config.toml
num_hidden_layers = 18
hidden_size = 320
num_attention_heads = 10
num_key_value_heads = 5
head_dim = 32
intermediate_size = 640
vocab_size = 16384
hidden_act = "geglu"
norm = "rmsnorm"
norm_place = "peri"
norm_eps = 1e-06
positions = "rope"
rope_theta = 10000.0
rope_fraction = 1.0
qk_norm = false
attn_scale = 0.177
bias = "none"
tie_word_embeddings = true
parallel_block = false
extras = ["capped logits"]
init = "normal"
init_std_qkv = 0.0317
init_std_o = 0.00528
init_std_up = 0.0317
init_std_down = 0.00373
optimizer = "cautious_adamw"
learning_rate = 0.00122
lr_mult_qkv = 0.4
beta1 = 0.95
beta2 = 0.95
lr_head = 0.0104
warmup_steps = 292
schedule = "wsd"
decay_fraction = 0.664
decay_shape = "sqrt"
final_lr_fraction = 0.05
batch_tokens = 131072
max_seq_len = 1024
doc_mask = true
train_tokens = 601900000
max_steps = 4593
dataset = "wikipedia_en"
MLP neurons of a small language model. Each row is named by its layer, matrix (gate and up: input weights; down: output weights) and neuron, and shows model dimensions 160-319. Each number is 500 + 25 x the weight over its row's rms, rounded and kept within 0 to 999. Numbers have three digits each. A neuron's up and down rows have the sign that makes its largest values positive.
Before each neuron's rows is what it responds to, as a language model described it from the Wikipedia text at the highest values.

Sentence-ending periods
L3.gate610:499538488507501543547523475493500483504502501486501513470439522513499483515518481506513493498490520483516485560495495498547484463501529480531495547541571513496525489524495481526481541537480577494527461488512507492449514534494510511522517521512515499505517515496509524494515506462491540512530474483522486470528512476518532484510550468474503506514487511535491495496497496518499521485485523536476526474495516529509515470455533498501473510520517512529461483554507465533484529503498474
L3.up610:514521509544548526472515488562477450490498526461488473485504511507486522487468491462488504527479526516501472522492476513542517493524476461516481493556517475478497530532509514526457568529528471476481495540484521514483502534501538537506529490526538532480468474539484521492513498489523494475548479521539510499461529513513561464500491485481517545507508482502463490493494470476559517458521486582446520508515548496476494517500502475495506545498479500513510472490514484527536528475546513
L3.down610:467468521531494527560505491478519506504476431527476450470464478496467495531509485525495526488481461481519525531475486479537537508507520534514507507473490486446509481484502511514504476466518544457446502509488471484487458502488508475501536463494481489534494493523470497481498476496520511507519529503459513506511469503478521530487535536492478494465486523499501469496454510497495491486494515473526512483474512502472517501490502482523537458491524483499506497499515503508530464495500462

Forms of have
L3.gate499:488475533505510490500507513523475496468496499488490450546494482479484522509487534516482482453489527516507466495524488502493497512492515510499503479504552538524482487555493540490523505542485493484509504514463512475483564487526490526474453524526518511506504502547484497495472549530488481531492501542511458489511513517524511535518476499484442513528525494519523509495467524487499506527504443494511498516517522494511506481489431476510515492533497486532532489474516485491499526469537451
L3.up499:522495509546497478509509478536485487486491530514500453442504468505513493522499521513508510482507503516530496499479544471508485516488486495522485458493524521515459513497478504439521452587516479464468475522472490474538506487452463478493435506488528480484493480476453450482502542521468522541464518574497496510516506482480494526539511469465479514531512536532490475503491516482504590535483473517527502498513486551524474470492439548489525479503531499505506512485536454496497512494480508
L3.down499:504497498487488517568548527492560499494479482485478501481508477500519496511503458496506554526489480486482534566490515493500492480506522528552480553515536470495454469478481547512525493495478527504491498462464508522502512513521463482477519472445501497489478527492491490490521501462469467492538507460464478467532518482479485484517463515511496453464443502517474509507438488537535503476491488499534500487500517485522470506513504500478524492455521510479474503474489531489522519524504528

Mid-paragraph sentence-ending periods
L8.gate510:496513520479493534506531487483475510528493495500501447501489477505480482511487490508517491505480495525476538543511472521515521512508480511492517478481532509517493488542478474535488462490511488517501487523525479508515532480526560538492529481484486551490491498543469504481499530503532487522516513432472491560532471535493505488480509492457517504549472503503492490517456536505489486469512524517482530491492562526484512451490531475513476484490511531561525509548483476540495520497522518
L8.up510:497497502486542510503510482482499515476515498496480527475478498429498510479526488487518513496489492478531549492493500497525541479511499479498569459486521543538550551508500471498493513491526529529440482506481508494457485502489455537492434497534489538493492484505488535517491473503486499547510521494516519495500511480540502493500493496513485522504508548512483476531489476487525505485523506534460474467490483485484502478542514533536481499520502525515481477500507460489535521484508493
L8.down510:539535473521495497496520545493504540509491522517469473475492513476491497516506503502537516516500508521518510501478507483496526499524488472529521510499527511491487541519479488517508487486503478479458491506472476481520480511514446489488523465487517511488490566482506508470510490468497491483493534482485510505507489478504476540515506566483509485469489538528504488510505496515519466516470505518515510459502491517467525479514506554536535495514481488501528484498459466533522472546499495

Capitalized word-opening fragments
L5.gate311:515508490494460476464482505441551479502498525518495559519470481490503558515506543522503506490488489471513487501531505510492474526507502510533472496487503559505465497470510564463515504459498491522516461512526528521557511560505506495558489514465466536535495500491478489517545461513471469499524525488476483516467512469494490504509457522495540487524498526525469498448516490532514514506524558486476485483498488487475468538503523490507483491489522488520483477515501526519487563493474467
L5.up311:517490512503505495494504477491512529488482471485534498496485500530506538443498525500521510502504518483517514513523538498511536460515502493476524476500497499475483513482522517542485491523504498482523512495451476486591509486500568516524524476505506477483449482494503460510472462512452493509520482569476487566520491486480509511531506535462498530496542461503521459505500524521523500511527516511495533477470487471475514488512499458508539507493502496438504487471478523467513502513479498
L5.down311:474504458498509499521503498470468501497528520521459518507545509492555492547486487512510485516519463506484497525443456508484463512473483514482496540490480506494534480521480483477490485526523519501466485512511508461435492473514454472539482502499505495484520506496487541500490535492528501502449517459527514451496484577525481509462483466519477471500480527519500495515501490505514491491466491490490478490508529519507455509478501553495492477485508506504490508462515495546533499492537483

Mid-name pieces
L5.gate30:495490541485542546509514481475486508494472519509473476491469474490503551478522479479494504516467466473461483486490426532520480516479544456480503463489482499532555491495484524459508482438476518498508504486538454534483494496490519456485511499500501491511512468498481490472506493499474468492472482460502499528557508517524477504447496538495486498479511496506513556471483464466498493504507511500471516528547469477453516480494483501543479511485476511536520482487483507515506513442544524
L5.up30:469506444503467537494525501471513478509475470515511524501477508508484506447523471499513493498474505531445557467516515493466490486480489486476468482513453529485489466485517506476486497479494507494491499479561503505489541573500482482496519477485503519513529494474478494496533464515491461492511539468503527495492549482508475491456494484508548492509478504508521497473489503468523511473561445504494441545508499509531539489529545456503534529485470560534506503496505517488504498459541486
L5.down30:469548516484477520512503520504495517505499445527478512529508537475508483509464483462508531506517483547500507464488495498528528525479535492495537544498481507503493552529491521543521528542535446449549504504486505544525476504490538522516521498478490529450532540494503496529472465497503494492468480511488532484500452475510472495509495538507426470505486471524483502499469540509493479498479458507477490450479483477519431514525486503483522498505505487510493469493511472517491475504559469

Table pipes, paired and
L5.gate462:518526493461425518517498513508474459472504504548508554479506535498485509495529505521462504484482539517480448500529514466463509483526445512507518534483491508496561481519537469480476473487548516496490498487513482490477449471517565548534530493490506488504532455487495506510525501514458487522522523477490451508540520550482483531514494502497528499465503499517450511489514501462491532522491481477477502464510462483446509504522513520501503528523503527512505502491458477505466495515447499
L5.up462:494451480511499510470563494508465472503472485539507478510493472536480476508508496501494491494457470462509489464535506484472519559508510495494556484485491505524508487515482495492488503473540543437515492485543481472501476504518474486524514501494498514495533470501539480500474557546481516517517490518492521438521497477476466494533483500509500507497506507490477481524540500481503497477508490464504451485536517533501518498518482465474493466474495474490494495511496502493470469480522488
L5.down462:490545555500542512536470481492468514471504464487483475471525512473500471531509513497497479506505513498443476470477516495503470491516503490499507473495507490481502533510488489508492531523486486480460502512490501533494546456493532474498485451502497490486488513553444463488530507433510471489508491522488488547546520474522503516437537543477499479499512500520518463513520556510482497553503545549548524484451487478497486528484484509497532494501537511529494485490478521531483521495495498

Word-initial fragments in names
L3.gate12:520502490451495523519491518517538494539487533498467544503490505512533535521487504516502514524529490507463500457514487472465488512523505530517490490497514545527439509537489514499488497462467463475508492501496492499551528537521496489516554540486472491526484494502496478502493508488458485511496517535454493498439466444458467512546496511473506497543501517510477510523554480494476479468523498485491561516508500493486487490531481470467493513523527486539523488518538520521500478532509438
L3.up12:471481520503514501480501444473489505506478491469524483494519494442505497544506465542536487465494483505476507538472504466486516557493493532517476511523508446492502499481466499499493493571506486501492520513531497489507500516524514534517510512516451517498468473482488518543457537482511446484491475496551497491493494485530514485519494465518489511484545478507495495527449512530467495532513514519517461510486495456442495457510490475524531503493511481522452497534496511517505493471558457
L3.down12:524461477501489511535509520541509455518519528507508559505526489519533512485505512493515513529512508494507473459496489529500497536538477464474518465495492503464463531517489496556536525438473495495505474488469492496526502490474517510459485515481508522498507477487480488497509466522470508541531527517455492495485475457479463515499520522490532507547486549442537535489530478487503499529495507480459533496525495467530509536508500502485470545512519493492539472478488480508508502516476497

Table header separators
L8.gate436:436478512488515487534490506483465463523531505534522488460506486508477483482450529512524463463434495501489444487494480477491537546513509523468464449488530517488520459494451495545473469504524513479553495496482494505474529482489480513488512492490500518472493527559569484445480533484546501546500520477448531489546526492486484494486494500476510552496471500537518495498524481511506468557505497503515502541493505457529526494466493495527500513476497515498518518534506524521484493520517491
L8.up436:502465478466560485505512507504493526472494529517540504502515479478490530509501501494494520442519521507542507532513480526523489503489471487484495451535488511481514482492456499528484463503571480488552498528505539513545486515496539502537470484504478513513494536574545524473475491486480467517478471483520492480539482533528484475507484524470502524503501490485506518485495509554487495547525469520491521518469521532512491462473488519458499495537485545533509495484487497524517469498517481
L8.down436:457483482479517500447472503503526478525513496556537514517516485508443566520521481518506491473472445537508512505511483459471509527476501474496467446510481523476510487535481473522498543499542524496546552504496522491522513472484519525509494502483481475459496547515513510446485506471487445564484502482475495533499469552481479533500458473494476512477493544511470493549488497505520496493530518507478520523515501467521470516462486528488515529512475519496518489458510486517515502511499511

Opening fragment of split names
L8.gate435:451499501498471516530490474485498498518500533547450497509465508521488487517480525495484499489507474516498517503522492532496519490564516506486511474512506457492493503476537477511486511533561522447489514498507474478479524470506501491463518509517553491510446510507498493451491497460500481513519511501530472503494537483490495497450512483535522472484493521513495467497517462509544484536460500480455515481505494488488484505528523527458503486503500519508457513512494460494537534502500521
L8.up435:544491474529511523519487476497497532488495502530500532474536481489504548477487498491490504494502500493524579490519496459462492529500500493466517496495471524542512533514496482504487523516509516500542512539473499482529457526500541472474489416505554458474452459511525489503522497518502492528485504465491492504477533495509530487483509520494470477486466542491498474530491517489529514529522495511514502459522453482508492541513497501513544475538476482542510534534506480484527460506495559
L8.down435:474484468476488511506481531495493458489524451506496538486494455514532472511529500472478487498471512512502491488467484480539500480520508477474483479500493514531468489510533514545481497491491482489496521472512547522497462488509548531537489570553472510497470451495496518505502515461484481495521513485458464439510478518481457478541554485462501476473525471509516486496499484503460527468467529491442457489460479545434506490496525536503519536497477530539454512493494505502472461464493488

Sports score digits
L5.gate13:483517524477466464494523464542489473542471491505513522481491487522488489484512478524512544527491498483560447520522485531471462535490547507483509464481466478510542497525503489472480493533508500508483478484517509452477519496513510465550485489482508520489504447499515520490517516537496471478511491469533462490508526497539487509501547526492451460480467511539486513528509477512509531485491482510457505529511475516522494492501473533469510460524503574533493533532471523466515527504567510
L5.up13:512514483489525512484533480505523505476492507517530504516469555537487492493491535514488498528481466437494492512554530500470466513460509485499496494491553514504514504526507453536506533509510497507512498512489543484490550490499489477509472499530548501500558508482485488462492460522509510517481475508510493476465511487487444479479562524534481467477511509487462486494552541465520537519501521507493467494518530438542520466519502492488496525492480541502521500508501510525529463502511497
L5.down13:489498495512492491547493501561534549464497485492460468503448500516493487516479486481524555532493523482504492522497490466536470516510519520482469511497518478543489490453508501507505507518477497488512513471515491552510508503462534466558499511457488515511476519511504464441525529515486527472483459498523492532554468469497465526478477554503525464488527553502482529516517519495496491499526484475510470510477514452502449495516464526529485504462502473544504523509478495501501496516487489

Main verb after subject
L8.gate422:483485549488473496493447494516510504509474495475512486541512513517489465479481518490520561526455513479509499502518492492495506504527512502490493498503514492475524512494463515473441483560496502483480481507496495570512535565528503506482480481491508475515461478495531554499495519524557466519510511497549484478477532520515552529508498523496521474464512519566498433474485478464488493494486446461498542481497493510551477497475490518507502475488480474478488497503508466492511505484469493
L8.up422:519493484461500478511484502496520529519510505548503439502501524484509513491514483499434519510489444540506522488480471510530519476509520503496502488500539510526553478526504481495537462482527517524498483534494446518495461485479489544492523473512511542497481562480473513519482501491517499500487488533528451491514522542538499534477455490490493484506477527513506498472468520501502515498542498551528469496457488561543501512469544446489526545525475515493497498487501511552486526510510517
L8.down422:513530483476500465519508512476490488471451484506550527497510491522479510488478510517536502509455499490489506484512526450501489496496506497540479518514509487445500521465502454493489493544492541481476464509519539508533493523511526498466518509480502500484508489494514523472490504479490462520503519488502508517498503492469485511529476515524461475513475471534513484481505512535509467426512481477501563474546513474464501476532514527539514531493474499513500522537505489482495519537483449

Verb after sentence subject
L5.gate510:481511554506498511520518542512471460479529511486475515497481476492472492429509508480463523516454521495486493515509504536453480535509505497544546533510522507502508475511497525470491484518470542456482496490536545470484513505529466502510493464481486500484507459547533508524507503550533491523494532522521461492523516477537508468482518491488491504510491482519471519498495481496525470502511534520474507494509435482473447545460445547515485493527517515520506524524500538489510527540496517
L5.up510:461503491531544505508558500538500456505491459508488509492534539494518476495524489488509506501523494468442476481487515476510520457501517507517518511521484530493466474492482523484490462437510475489519470511513503537478515521499498482523537465501520498484512501505483472490520508498529478503489529530512488448490522481489468467508482447540506505536424481490503475492532542519488510481508509519486497487503489531522550519513488475506521530523502556519505534504530482504455511439490485
L5.down510:512503516519520510514481482466509528513507500512474506490478483505527472469498502479511506454524490520510505469515438525510513497561507492485506560520509466477492499509511478530493492509532496511515492528506520528519506523480475535483549522518460511519520525494473510555468562472472507505510505496539497498524454497481484542501496549481497477462542514548527483533495496532516482501493467474498542459518430511485494522462500537504498503505554510540445544483471508506478506515483488

Coordinate and table punctuation
L3.gate396:497512565506491477510510510542500495478497480490448475541453490515481474485488524459498481555495505523527547518508518479478565539529490475507506521561518484510506519528482485534534510519496494488516478504547467451456493445488497487524514482483463446508502458474479497489525532509480536490489486497491518509489520485536556501504498516549515511529514495534510483532544541492501508556476467454499514483522505482486478469514518470524506497495459546449513504496493516470491507495521503
L3.up396:551531508534514496468515526501487494544520453493498560525502506479517508464454517497475477450477499496471512474515531487488498468528520469483521495489458499473494486534450506493495514535526493563506480484541451514493499528523519497518536494482497489505514525491501425513482469508475512556505479495462510472530527517526497492483519469545535476464523512487478474482487492482460532491531520509470438507536505507468501495495549493492496478455484517499502483489493467458503496483514486
L3.down396:460474458488515530487522529486534514501521475454532520469527501459513484500531525494502481486520477529472480480459516536542498435531529503495540544505475486490497515469504486499480516504529486506518518490482478515500486505543532543493515529527530517562485481498508544508496507454503515509506519463510474509486505477531489492454511533477471497508503535511543508520471463525473487475525530491485518501437516539474524526477472523529478502489529519488487498523489485520462515480513528

Of in official titles
L5.gate503:490507519504535517517531476537508471508472516475496453491523507469481525517489494533457441525482477532475541486500495513522527516483506501510483448485506513556505496507503449517500466513455497517490488527512452505494517492523499448489507503489497488493498513495529518503540432547507501540470526463437501554464508550484481465504495524519529476534495542477526518505519489506497477518519481516503504525499547506484515518500519469523466481455496473475531519481474508509521506539467520
L5.up503:495511520468492537509525481521496557514521497503525483512524502500494522527493510483441518507543455498514512510484475525513476466521506528514528531457506466539472454461469480490533503521481510493489548481469462507460531507496529506495514479478497516506496515456532543499489494481497481567503528457457478465443507508460514502484496517529501516503469530518508493480510455462470553488532514536531486488510441483529467497505504511533492469527495519517488502515478517519517512475482474
L5.down503:466523537541492480492500514453489510449543494535469515435485499466544447536472516508506503453492483493491469497507491554513506504458522477484479512502488512480483514503479500489483545537562510517531465460487520522457471526478477556486450473550517536541499538513494523489480538487516484524516477477502460495481531475527511531484522503461509514487484471515467524536508505523556468504466490503495478499544469485515488497537469545483526522490500509519496481519490508481496496484477525

Mid-row table pipes
L3.gate222:484533535481522518570516494523498458520470485503506493513490547520489501486473481496498455498490555419508539512501486498489537509524471489475503491517493495493508506517493491467528514540520495533463471519529525478499490505503477491523487472521476507513522490477522507477514506520486518508505508491497524574532569489518532487522547492464551477479472497482502491489491489519492507494476454501448476469510524514513454505485494444505438513488516463460571508516466480544476488484489516
L3.up222:519533449494491488517493510476509470506508530467473498502536547474496511541521481452523446468553553449516486511486545452513514515514476501471503500486510432478451506502466508463525468458515548516503498455521534555510480511529522465489499488495464525507472536525533498507486511490510506538526478474520481507485513472489495526530468496489490524472497481465488486461507486519564549508479501489489497468488495476537466505501513527497491495510515514507439517506518492513485492487481485
L3.down222:532512511538524499518454474506504532509505478518480522468461501478491501490495510467473521485458460566500483496478506538501506496457525517516494520467523520517517468487491528519505496474476482470490540497521502501471508506483517498492494534472498487498474502465476504493498500490481500470506512491504541477548449503505498493490492499533489551508524480503524542498494469518467482555471486534509483540483482527466475537464524508538524530469492516494508505481499517482490559487528483

Table cell separators
L3.gate349:506532498493525501473446523489538471483483504458534488498472500519518492515476493482502490492529510433500512488523504523530482481490506493509475558511496534524478522486553514505517510537531512530542446475551543518514510524500486472511453516508503496492519507507515503498456500509524493552494519531490479479515493490530496438482535523458539478473537492482432496533520482471540497499498484502489532554517485468510466479502524475459499496484542517460509498523506540486480530523525452
L3.up349:502530512508474499511482514507522473467520495496495479503461483515502493494497489509502475490545519497525499497518514535517479460505508497504473530545521486564493578483506517507503517500507481533513438512543486499510485505500481490471428493487513505499543466502502501500448486496518535553533517492542518507451490495506517488542504530482502495519506495467460501516488522470528518453513489509483496530523476483533483489485532502479527497511538493502514529460519485534456540548525465
L3.down349:497490516495513506503507463481455530532465494521504518499567548469495509530493485501508502507465489505503502489468477470478506518498506514496506483470484505498501458493478503497452505489510509459475520498492499465529509502502491504525550531482487514522465498509497478509532507499516462455477481511478514521532512504454478513486450496555485482508498523511558514467500475551486472521498498505513500483459550533492542513493451499534470525515476514481506499484506503479521480447502534

Decimal coordinate points
L5.gate37:460458464479529494487500503476534517541508508496482500486535452495476502497489493491504479483545498530514528436511504522507529504494497480510521485515455490520465484472505542499533527481496477455516505455490508481518491510534493484523527470461513490488508502505482506495542486530515489511512482518500495485475529491509517475511495473491512472445494525547518504519527482530481498576526495505519529503483464510516500474489528491537484467472510539498498463523489501473554509535525485
L5.up37:493484481511509521519500570427525507511456499454524512483522513503513488559489511517513493543523498531504501484477506529487529522575493495526473530520507509512506460494516506506513458479507491508486479509489481481506475465520490527516522485474493465494526537529492511471484528511505561532493508487539509543495484474533506467458522522487466485506517474511498553527481496492497507550510490502479496458482496505493566484540505527530532519501488468499517484514460521483545514531454546
L5.down37:477497468502512491461532507520490523519492505472498521510517518498508486558501491468519497511540506463491504485466501533491497492483471504475507533491514489512520539494500522520466520504505483526524505477497472534479526499510495509530495510530510492474492544484489520487513509494498495504519517490514518510512455495516477469538488449495452484519547472482490476519455496560496495482509480467489489485470491493536495539515536489536488517465497501477504480522519522524543552446530531

Coordinate decimals, text boundaries
L8.gate357:484466499533525494507546494488464486482444510462475483531506480463474498450543498468465464491512473525489561466498481517471568491483491456522513496471473512524534472473494483484481511496518511499510491524511488508475512470516542459490488491485509475481507496481492489551516513515517466549465479494486506495480494523532517518456551512521479494521516517501543518521448447482484510498478498521503484526530507517482462533498530498540494483498511545512476473542494490500551542536503521
L8.up357:515463526519509537503528519521486471481520473425455504493502498488501472488486495519499500474578508497535537510476510456478517459474508452496517482542441466489475496510506487496526494526522480504455516470512474498491522471508504518518504512471476482503484552521475520559519482501489533501511493448547503482514513517518514454477528506475467515497504492519535452529487517502508521491504527525536484527498476511513530504502516507542525493512529492481511459474468445542496519479484578
L8.down357:499503482509519503523500504533533537500527497503493495485512493512508523518503474564497541508518526479457480546520533499497489495480542491511520442520514495478478508501489471525502490466508499513528476455494463516479529532487456523505544521486530521465462492488461484521547500498490494486480510457497530472509486465508476471483454515471490461534478499538496471461515458509480494470484505520543513468494475475503508487496471520465534449518521458464528496467494464492538484506508523

Mid-name connector tokens
L8.gate104:499505513491498515489534495495441502504505482475499507519486462482502484513507534525509539532509509522491535509513483509510483512483524488500484501452488507509526540535540504502499465495508472494555495475522500509537501498521449514454485487499531501493480482459555477509486507545526457478493529457482483487522523532534567480472497512492483528495478512497486491498477478493486495544503467497564490543522482504456488495483513493511535508508473486495452505518468477467488478510497488
L8.up104:535532530470473468472529504502456491547481510477504510451522527485533506473480523516529492498480498544506510500463482453504530572497510531537521506488476521514551522490466495514484512439541508478490523518482527471480498501486482493477539497486538515538507490455489484509484476498471450515494530488467468514502476474468435495476525506489503511528473509487533504465465515477466489543460468502513496492521504504471507518499428506473471504505486478476488509503543480490504522545523546
L8.down104:480510515478467514519508523491501469485493472526506511517537516521501529500490486473497508477487500510523510508512510499482548491470498474514485493515479522499514490515480496518524581553519520483514532469485482526485508512523510448524476500504471536483500506489448508538523530485536435539472498510469435487471477483476506495547476442498452483491466519471467505504526492491520480500527477519546540465479513458498482460523512462513508538463476495459505453488485478475523497471503522

Abbreviation periods
L3.gate226:470499524497474496537452476478496514472470502446477509538473531532475502459504484520505465496481495505483506523533457469478514465513535481492506468483467548471468518493505469446502493500479505470538468537489497531473523527497483478472461488488532483513502486487460463512484521496495464516507498508570506482513495543535497525444529545502471525528520533525475503513501502479525529471469489491516522536497508474503513504502492520463508487516486484490480505472492517484535534534527494
L3.up226:477512536546526502483533508478496501501483546495488483465536495482529511509482496498488485452487481523488501521468523553540462527477503511492523507505578454507500495502506476489512511501510484478505526438503533503523501500488496500497520510500490515523501496474516500468521493526537491509526526470441494549456550475488521505469468523505441474499473497498515507462520527508467509461480523520500505530500474496499520553519557444508523509470517499532514544488510510534526501471494525
L3.down226:513500506491530475517534474503513540486540514499515512481500492506532514456514502490500505442482483495490482512457465487472460504518465529491522511464500454489516509505472463501522480494504494470539528523467503453519469502493505485496498521499493512492439495485496457508487514509489513464534499468526550531495507505540436524523536503494485476519460491504468485477514496485533517504450513451456542546536494505489512522492535450508508511485502461515489495485483470502533480541508507

Score separators in sports
L8.gate491:490491492495506523494489537502473537507506496462498518484496500533522489476502478505497457500508496432516442497533487519492515489526508463476516516459516502524519539492505448481446513504460476511486483508475501519507527506535470484499480521546468519476508522540534507500516479499496483505539459508500496462465549505525484521492520488492452558481451506497534503486516515502492505511535509525497507517515485458489496484520499519458571527522454498492526482524467496520505493502524488
L8.up491:510516512493484479475532513525491464507480505479488522457484505507501458525470532492504491533452540463505504513507499498504478519488575509516514487461481418518513518493526528517487490533527499510531511542466528486467488482494460492485503545518486527512534498483516483490515497488529484481519542484465492466467507479519461536507493496519474479495477522464482556494543520526523494455470500484485480537542482513494513504509510519510466474475493526487502533527487495512482488523537463
L8.down491:495512548521540495537450504505511520475505497497490461474474517484473486502492501491515510510497511537456504547486494502535497507519563516477470514503505483455503527455540488516523481527485514535459496487477510476485498517537471462558494540486451528497462516504535470518470509484530519481484539477525482509526500474452510568496500499487540484488517510487435522491523512528496496479481537476494465495493444538505506514505524484494512439484489501559524511508495518527479488490452493

Clause-ending boundary tokens
L5.gate543:478479466471498478526558496529459502491484560495478535474481503485454509526527485482518482534550525519519479558505462490527491505517470472502497487467514445489454516548466506478457507485485500454503510524525513512504509504455469469490495515514513535499441492516499484480514464491537498466537551475525476536496515514472548499459524526492499463500524536552491520493509500499529509459509518516473532523501532521470538524484466495486491470492477506546528522528485484504472487491525512
L5.up543:496536454517478493534504468488508520453463481514471552456506504485483529541509451471494517500522477491463485522487469513559471462516469511506453521508519491485497489516516488504441517503506479469496514534473513538500443519517509530490518508501521552522503517472504528458517476444515479482526560457489515529497510458515512522488521521526518488486535510502468492473481547493513514437498520500458485468489528496500488544523525505453504542454515444506498496541522482501511534468498508
L5.down543:501477504514495547504451456465485532461482420475482439540481480512545512558502488512475519482496440488493516476484475526465510468513531473506495528522563484492551477486520495528475457510508510528505533514489454515503469472529526538472526512462459500513506525531474522516441491499493484491490512467498547464485472477523478515520506515498493546487480505486499503537470547485516479494548516519540473470508450503503452484517552489494536511471543468455501470516514498501510559535479486